{
  "positions": "rope",
  "rope_fraction": 1.0,
  "qk_norm": false,
  "attn_scale": 0.102,
  "lr_head": 0.00372
}
MLP neurons of a small language model. Each row is named by its layer, matrix (down: output weights) and neuron, and shows model dimensions 400-495. Each number is 128 + 32 x the weight over its row's rms, rounded and kept within 0 to 255. Numbers have three digits each. A neuron's up and down rows have the sign that makes its largest values positive.
A block is one neuron, or neurons of one layer that tend to fire together. After each block is what it responds to, as a language model described it from the Wikipedia text at the highest values.

L5.down313:141139105109180072125162100092167116089100115165097111150135118086120154092143111155135102150128122135146144130182131096143095092113153116160114176187117146130144068114132126103108115125149141105084107127125092094130168070192160181113117145101112137094126107174147155095162108162168152120
L5.down522:128098150110141157077142151231147107098123105177198091128156090111094064145135146113127122091127137173157065063098072139152119150130139166112087058091138131124175096129077166091163142105111114186175076067156162126143170082090150124096050118154049121102107106092168167122123097095125131106
L5.down928:100168095123135183186190119163191078125111152100104127125142102085112133180128076042083148120119142110124152114117065140098128116166126164100134118173185059138163188095155113125121138109063126081092121124175132141115103124134140179154108118098100080152073134111116171155121125140141096155
L5.down1225:131091113164115129127134149188104175120108182098128104089146147120130119137114124111114152081091111149186132135101148112118161109143161079101153102106137113167193123128159171094117137132152142135071119160086048194078111136152154167158097193131125124095141195160114132145100113145165131163
L5.down1423:120078122070103045102090111068070129087120122117104158105152120086133150103155107131077102116148150097162138054076120132134139086172115199113074080104069156159129113145137112094108134119075121135152138084141186122127125131139116146108176102134090134181124160115081146121182146099130178079
L5.down1563:117086161123152110188127170126155088214116131098167066128158108171101126163157184141180100143093131095114055110151101185112135068091056061107151103096200090126073093096156134174116130146103122111110140087120096153071143095128095154086155114177102130164067148115104160102127144130096139144
L5.down2064:091085157112139106145115235213151117154144146124074176165167091143130162162112149126104097145078095126094128132052145190100093110083087172126150135148156165102089126077110165120113159185123125158084144133145126134083074113095173149142100105126112145143145106132145138085102148137081105094
L5.down2269:131150161156127073178088088117109127118128163132097156099131115143196176082128100132128115114155094167199151134182087148188110111144185113131100174124100144140127173136103078082083122080093119097162128078107124076119131084110092149144124114094115080143165059107095157097135119113140175109
Description: Name-continuation pieces

L2.down1944:041171116126156091152159108134123114182126135145111106126167129195111175176173121128091113086164161180126120129128133153169150062176115109106170109083094106133053115138135104180121121142141156142105121162144142155122124118117145074128110161134183089097126120125126090096122114085132140123
Description: Table header row ends

L2.down1019:111143089136160138192137168088127142103051119102128151075092142121120105145132078122083056153123168144168172146133099091086080149149104209091180086154132136134093112097105137135124146134121149091137081164141093078131131107168142125103116101142142142075081123143161143125175082096163143115
Description: Infinitive "to" after ability/purpose

L2.down1604:109122132119108144098096152108135148145139120092096133134155159104090139084140133087094117172087100118092072204153079203170175132169151064134060136139160050170095107094117147142114133077213101106114157115120180131112197097214140147145143114168150129123149160114091164131165166138117114207
Description: Mid-word name fragments

L3.down3:142155125071165136100036136113126127119148130078167135157098069169044166167013160143168131139126098109118103144136131139094147155109144062167125094151128153122118161128127153150122147153193154127077110117163122165151168146114103069073119194157135191141148119122141136203129157149158109131
L3.down106:133123147167146130114089085128133111116099162160101051148077069136148112103088132073084113119081104151106094128129064057153128110126105171121130078116128151188145145078089110123115136164116152164135114105124138130129195097153085153157146154187178190153118135099137182167148076102130154095
L3.down595:103183126109135096142137219100061122141089134165084097162162093144143140192124134157087166101108039145138080179150137172136130146146144103103097120139144089122144185207108106134122200134143116131128164164073186128092158149090095121151184148145082142115156148098095121127097085093121113064
L3.down1097:184116097104113137160107157119117160143107116138168049124127210118161093147146179123064176187142137043175174126108126162153138082146163162125120020186124177094180125132171101170112123166108179068153141066101169130186120169100120100131122090137131053088160185127093095153147071175128151121
L3.down1124:132094170034134105179091134147091154112107157138093136152121057072075150169097118133145145095131100144135167128101154148090156091090123115044126150152105149086132164141140096119103115112144066142140056112100137118137127136124107127078139102124099133158173138102114125163056162158170071147
L3.down1249:129103162077141084045115145139176061120065120100141115120096133135134123134096115127126092077159111129121110181153112122105047048161129125079106104127138110143065156136108043141144171094163076134048135089052149084100108126091170156163054184183151172164131154081119142122143134133144102113
L3.down1278:051118188137110084098127119158120144137127117086079157124168177136046157041154144187146101149155080129116097117123121071103114169183108093151121149091124056178107072139134078109164163146120119175106132187079174109125151153099157098077130093092136101074219193132149096120054133163106147099
L3.down2282:129063083063155094126118136110156080151113109116165072133107130148120134106127152151132176142155067176111108154093105160147133151102140102147139109106129161185117164121182152129088144095176146117019192160094127111159157096176118063169124132190132136100175148124094113135193110145151159116
Description: Statistical table boilerplate

L3.down144:138159140103092114136146128164133122133133114057100090148096143164081108133129108127111131177119088164171107070131192114163153100184128168137131157096118106141093109139117041136121099121148164143109110113164160210147127179058110121040114133143118177187124094109093104122093158130145145101
L3.down282:163124063039154184169110084087089136143149141137138086166165095126134081088167119169129122189091094143145147103159059108071142161193117147130134153070083086130171118099133129079180154076059107105109093104165127102149060110118106174089122158149130174141127096125122059113182183156075130087
L3.down353:134128157026137137136138128124098094116053129106120158108130158127107147067103124162120073199171119154116149136135151208156118071105121203167108102130115162138129183101129102145113104108107107198113161183143153098077116126166112120099113169113105125004092105097121124141151116153125163143
L3.down400:141150131157102106159115090171109153116185122161153140170081089128193145134111098026137147186096101130163103145132160151111182101135092137118125131081108099156067139071172105089135113140120128091158131100089130089110123134107122148148147083127169128058119162096062129165152161119067178128
L3.down587:135140130113155102201157141147075116158127118121117173133107108116092110097103141101172132121144112121144158165156203145142093135144120113187099099164074124129108124073080113175132165123132119130204109117137165085122127118203116140103124110162089128121177134046166187089025089106147129164
L3.down621:152111157088121163081113132127131130110138120171114164163089164134146130106177137150129172203169120119115124118094119076138131206181124191117155110159092170140094151135139125112209185129080122145112143179116117107102155153095161130148103114128134134071105064095106120085209154113168187100
L3.down735:115103159060081130105088161150153157136129098131057154140125172072147125212134122156158164140106146102124131140130129076133133096160124119192152124128117093215138056187131177132132091124139148141146155109138157180089110132133178058105145177141106102115099163092168159151110124063105113103
L3.down1157:105080129196144155181117142159098157075131076125068108134142126118080100109124106103121140148095124136135178149126122124091156088206198074118172085140136076086127153098124152111170108061140129140152160134101106139151111139156167143121076145059133144184131127113111105097058156135152138145
Description: Table and infobox field labels

L5.down208:181141153056148131114084136191169103201152185087096120184152159135170123096146167104120119167152177133120103129066089170140121141068081099137185135132179121155132091173135180060080143142098134112154136112102152157129098135135131119098148086145128149143163111127071172135142114119121088089
L5.down218:162138155110146149139119131189081160124153072056133114099179120100121116186131136130133105147091157073110097117082171145099094157105113068111149120102119136107122074108114161170149153130110151169117073113067108144190080139099095125147198173071187142121150088117118122081114150157107142130
L5.down499:155203120071090148110155136137145135112104175163114102233110129099144127175101159142134086176124121173121141095193069174159122108130148110093116180123142046081097146128134087159119085116084107150141099170093156125115072152127076082077106092157134147076127187124109124111148095176124160146
L5.down934:137103112097117109087185104092187129158105157103079135127144153167050138141122079125148086052118106132155111083062138099110092141092142090098144100115140125097121145151116138125098150122123053151130138133128136100153145214116118106166169176166126133139153124158114134155099093079091173130
L5.down1047:122132152145158163165107132114139150124174125181093126124121136128103088171103109121087085132134077098126101108123118135107139143169124095062111170125190151121231151134063132078095112152102169060191148166160103139073131127101090118118158082160111099161125110132128120209103145133129161115
L5.down1201:126100134086158091204136156165140140116124136123135190187152133109144173110077103095115065131122120114175140094150129155117099090187187089140150129139155150116102128027128147164179106137094087158171110096136151158182095081168113146087132110181152173101107153144109130075139133103099160122
L5.down1936:218107138106176148189112051181127098098096145140161141134144132127101161113117138109140107084092099129129072161109072148171116093141144139112122103173162158119108031139078081161175116127103143138107129119115137155089148094154104167111139155174160138151118121094056101173140088088137124149
L5.down2207:217101143178104080106150117124067236165100109179093090173177133132159221142151117157083121109167139152116143154115147136143109182160091132174147124087145158145107122207149119113056094123167137195159154086144097106133138101135146203040094145106131137129170078140083124092149138046085123130
Description: Predicate-linking function words

L3.down62:122151190191113148148158134137159143066099086110120073091120141185101152162152142139108105109109098095104092132115096127107048105066122151119115093108071114116198130124085142102098128156147159078143118122165132175101071116162118170108091113166117108156166133087172141127110101161116183129
L3.down944:119078151181105082123204100145102188115140052129079106126090143126158120138161169101162147080065156129081140071151129137118093110104137135174113159128158022116106100109140089092113144126150113053156133141123186166100112113125139114132134207108107092110104164073111137132122094121089171150
L3.down1090:176069095133117132071088144083131146196092104135068157144142130117125092168132187168154046193132163119133149138083151153140144115142169134165127135131133118101124079154189084084181131138105153134138147167132169160149116125088129104137131142165123142152175109153130096030104106102102164145
L3.down1434:157134155135119199170101070180146154166117095112170124097135097148122177218167085154145120130150106152163151159091149130085075145130118177114124117159089159099143142146105076158144058100141129165098162171142191160132131162110096166145130124118184106117170142164121143096077117145116132114
L3.down1529:060052073177104082120121151105132167158075120133118103110097208081107184095135170158099092097144115163161130126143155193185094178142167165138162118080175027131148137229119162169060129134123081110123113170142168106110146108148098156143123097095113167128118089158138133132124151166131080126
L3.down1661:118191137217187119148153126119113175165161153169177117090182137091082136172166145161124163141109138120148198148156109101111165155135149114142140133144133063140106110177158148135104149116127155170133156109137213199162142162096122113152134098098154078159080107130151116130092068167116096175
L3.down2118:161114146121063146091138146103036169115128065123121139180210119091120100122172176076144099133137135073160113115111155131139166103090099131121171144070164119116152184142105162078101110115060077088159121118157081115086174130164180130127159132117156125086135172205136141135150151157120126120
L3.down2182:113146154184141134138120113159047140161127075158092142176157150169109167178181113113099115096126129104158164108071149077129100126075120152127158061121145111087142158135124070062121132118099114112114130148112168152056117116155175135134159063096172146192171116191095180070098113168087130111
Description: Clause-initial quantifiers

L5.down8:180139158138127130094111145113084109157177112144112194103115153126157120145159118108120062133114144097115123088135113108131103075074213175129097075155135144131117162090121108164141130151131105101125108103120117089055073145104114076089105144149171065150159099119076076171135212120107150090
L5.down122:183121143143125085078155132161057153093124144120132135123172131050194188171106129198158091138120114114127119140180148075137091136100143119123119088114059105119131088148143136099083083147153098087163104089151100141119111182151116120138104142049092108143121165172135054131121127117158157133
L5.down898:076161181174125124169106091150070131108160121064092104088173121156145115139074133164122131084144109167145109112131145161161144152076128090117168099107139125193115120126132162134107133071123124093103088132130115122139090101142179143151096104183180071083133125131146127160124138136155118146
L5.down921:133122102176098116163130148125085161066090083056175144075122105146144073101169100158211196114144123166121167106131133131149113064120179134158134130133046142157139081115095169117133153153094122138130118118075120146114132135104092162132107102135120106161070140149171124123088124182114113132
L5.down1098:148084130142109069114183129182128179099129114128124142143192150145138080121085122088121091082106094209124120150132102139084132061089092174057095099132035109158146098128170118109103153067111090133125119153136113106161171120108094182117111119149122173107119122188116044165143115090069092082
L5.down1290:162103092116133164146135124160058113106133188084164126168150152112128188127167060201102107173064154096116144172116115114113126109163131118100109124108105164086100147084085131094090077104124076143129109092172119127144092097186121178096127128070152085093136125126116078101063156159153102089
L5.down1519:135127163170116134152065073141188125149167150138098067121121074118142127126169137110128155078104194153130109096130064144113148212094137111055167108132140118094182112160176132141149197115128175136129121117142175115091121180189110129133206191125136127158180129083119113172124106139118120116
L5.down1732:103167109168138104151154126105125143076180133111114108080138097090096113120131106102169148127142092157138172126158133128106113164114136132209110138142105104171092084065063113177142135132140135110165107140132111130099162117133141139146117143161136138062070136220113137118127062084047132139
Description: Table header ends, subject nouns

L5.down157:175153142074192078143121153116151123150129177078096119192152149168180138116173108174072143135082079184130126103118199149104171088134197141118136168133118088148146075091145103121111124106163157127126088125102164178112139132133154121107086054123123127114115077096113104120117146224135140131
L5.down530:122101076110151194090122086125126115113091153064066096074094111093159121125024115143177123120174135155131071130101119042171127123141106114119093109097146105131156161122074139124168164117137182158127075147086098079149131123105169163104117156121091114098114123109116089167142133157132135127
L5.down545:081109175155165135125143152105132177131196087122138082134143174151043090193183176158104114157147161111158100108177128162158159113120130143146200143073166140186180203139125100103122167107121099143102173150135143150203131099113179143153119117157184142149097071111142138161173150151156107070
L5.down584:116193129166143086116138091140150115132166087083142143145086129163110141180083119136132156115120102124164116143129080135144075098071141087133127143127129102097136113141144153143144110147148105136132107144118109128108093170169180161133182154135149109111116162116125074112086133177150121159
L5.down1085:152120111140155130121168166085155088086138088149125080126160133131108116108169204116210112104125081126161160152134131149122201150127128077148148123204125109105136098146041096121114060118119143117113156120133147094103157080113109181163101050155109132121204131131117100099130154183096176116
L5.down1530:093138184114095093183139147116106123125143129128188133134145104139149105119062076099143149092138147093154106103156126140098128096139119117155146091103140091116127143153125108110084133178133187140079146115172106135110115121114091094119125145131111148117043174168143066095078158173149106136
L5.down1914:148139121161128109111111131127134108175122159118150142116127164141095119098138111153108056086083127151122048071158141158114197132124086104133126177104136149066115157114109115125120156140124080130118118116097151120073146183177156121128130116164123071119068129154091140129115169150116157115
L5.down2023:161191112088115099100179123127117106138173067135132194092175130139120133136104097131084149212180106183081146144144144164171154106131110166145113145172099109121142123128064109081127097107142128104097103133110104185116107130129153121154080092110148109153171112122098134149167068132084170173
Description: Table cell entries

L3.down273:168130114053180163157124127078085126104114106118112133099140127189106072158131134078120128187157131120139101147074160111156144127144123129152118127072118148064165127161136149100139095116106115132139172132115090161101154165121131081094130128129126175115152204115156164136156164112135148103
L3.down543:154121123144096108115110128089136058180130184082104099116103131128112087119194139110116077162125129145133201162138144132092227066099149135135147172149139129114158149085150125186107095082087155134096119111092165175131121078205143127100116078120166102186177141149103112114102104135106113185
L3.down1352:084148150132147096147084131057165104141069054076090187149184083112103181133100104149096129135125105161111145151078174111063174141158187124161125134118160161110102207127125142087083141130156081082096107138165068111132132144138104110083112135097088152135172128127137121060111176174084122137
L3.down1472:110083116154162114144208030177161145134149085112114147149150145140139138064167142154114172179083150141088104145149142175127124109109141100179163182062145146130069107146100078147089142115130117119096142164104037120113053071161170181116067135101126126136071119098138150182122169123173105142
L3.down1999:130101155123103197088103109228118117110135163130068082135139123155111139106126186112079067100094128089130117153140159129149096131147074157119123177090094127093137110152103158111086162084195103117108124089064170086138182063102181139111088098197121147154176160129116181087117063106050126142
L3.down2255:169114149092158125201155122089188111118134181122147146138093133146093129107151136144129131098157115128152151111205155149137134068156150161117146209120107192093081141150161168147095123071150067130095196125149104097087117111137140118090103156126128157087148095120157157144151196129172177140
L3.down2269:055119120182119127124136139196089122163104150166140064098098134127162168137103126147136121092112104188154146078150156136133141137155089123146098151141132121159127053122137122150130089123143085070202107150117141182095149091134164116098102081141135145101123156106119158148127076149100073070
L3.down2270:177115116066131104122132154146130135091157106123079108158093166076093134002123162123105146135086159100128173139151111103153119136131081131176195163141151118136128148127083098134103136148073073158132174147209154079168160160138109157127180104113102079095126125155143119077127085128143139056
Description: Word piece after an initial letter

L2.down1058:103110166101142098088029122175100079124135181037078137117058124126168127175145137105179110133106155165105140162117105123090135133165107124163084152103165161118126206148115113181143097156186104106112074126097162108166175143095133058164107143203166144156144088070117139116112140138116167172
Description: Wikipedia table structure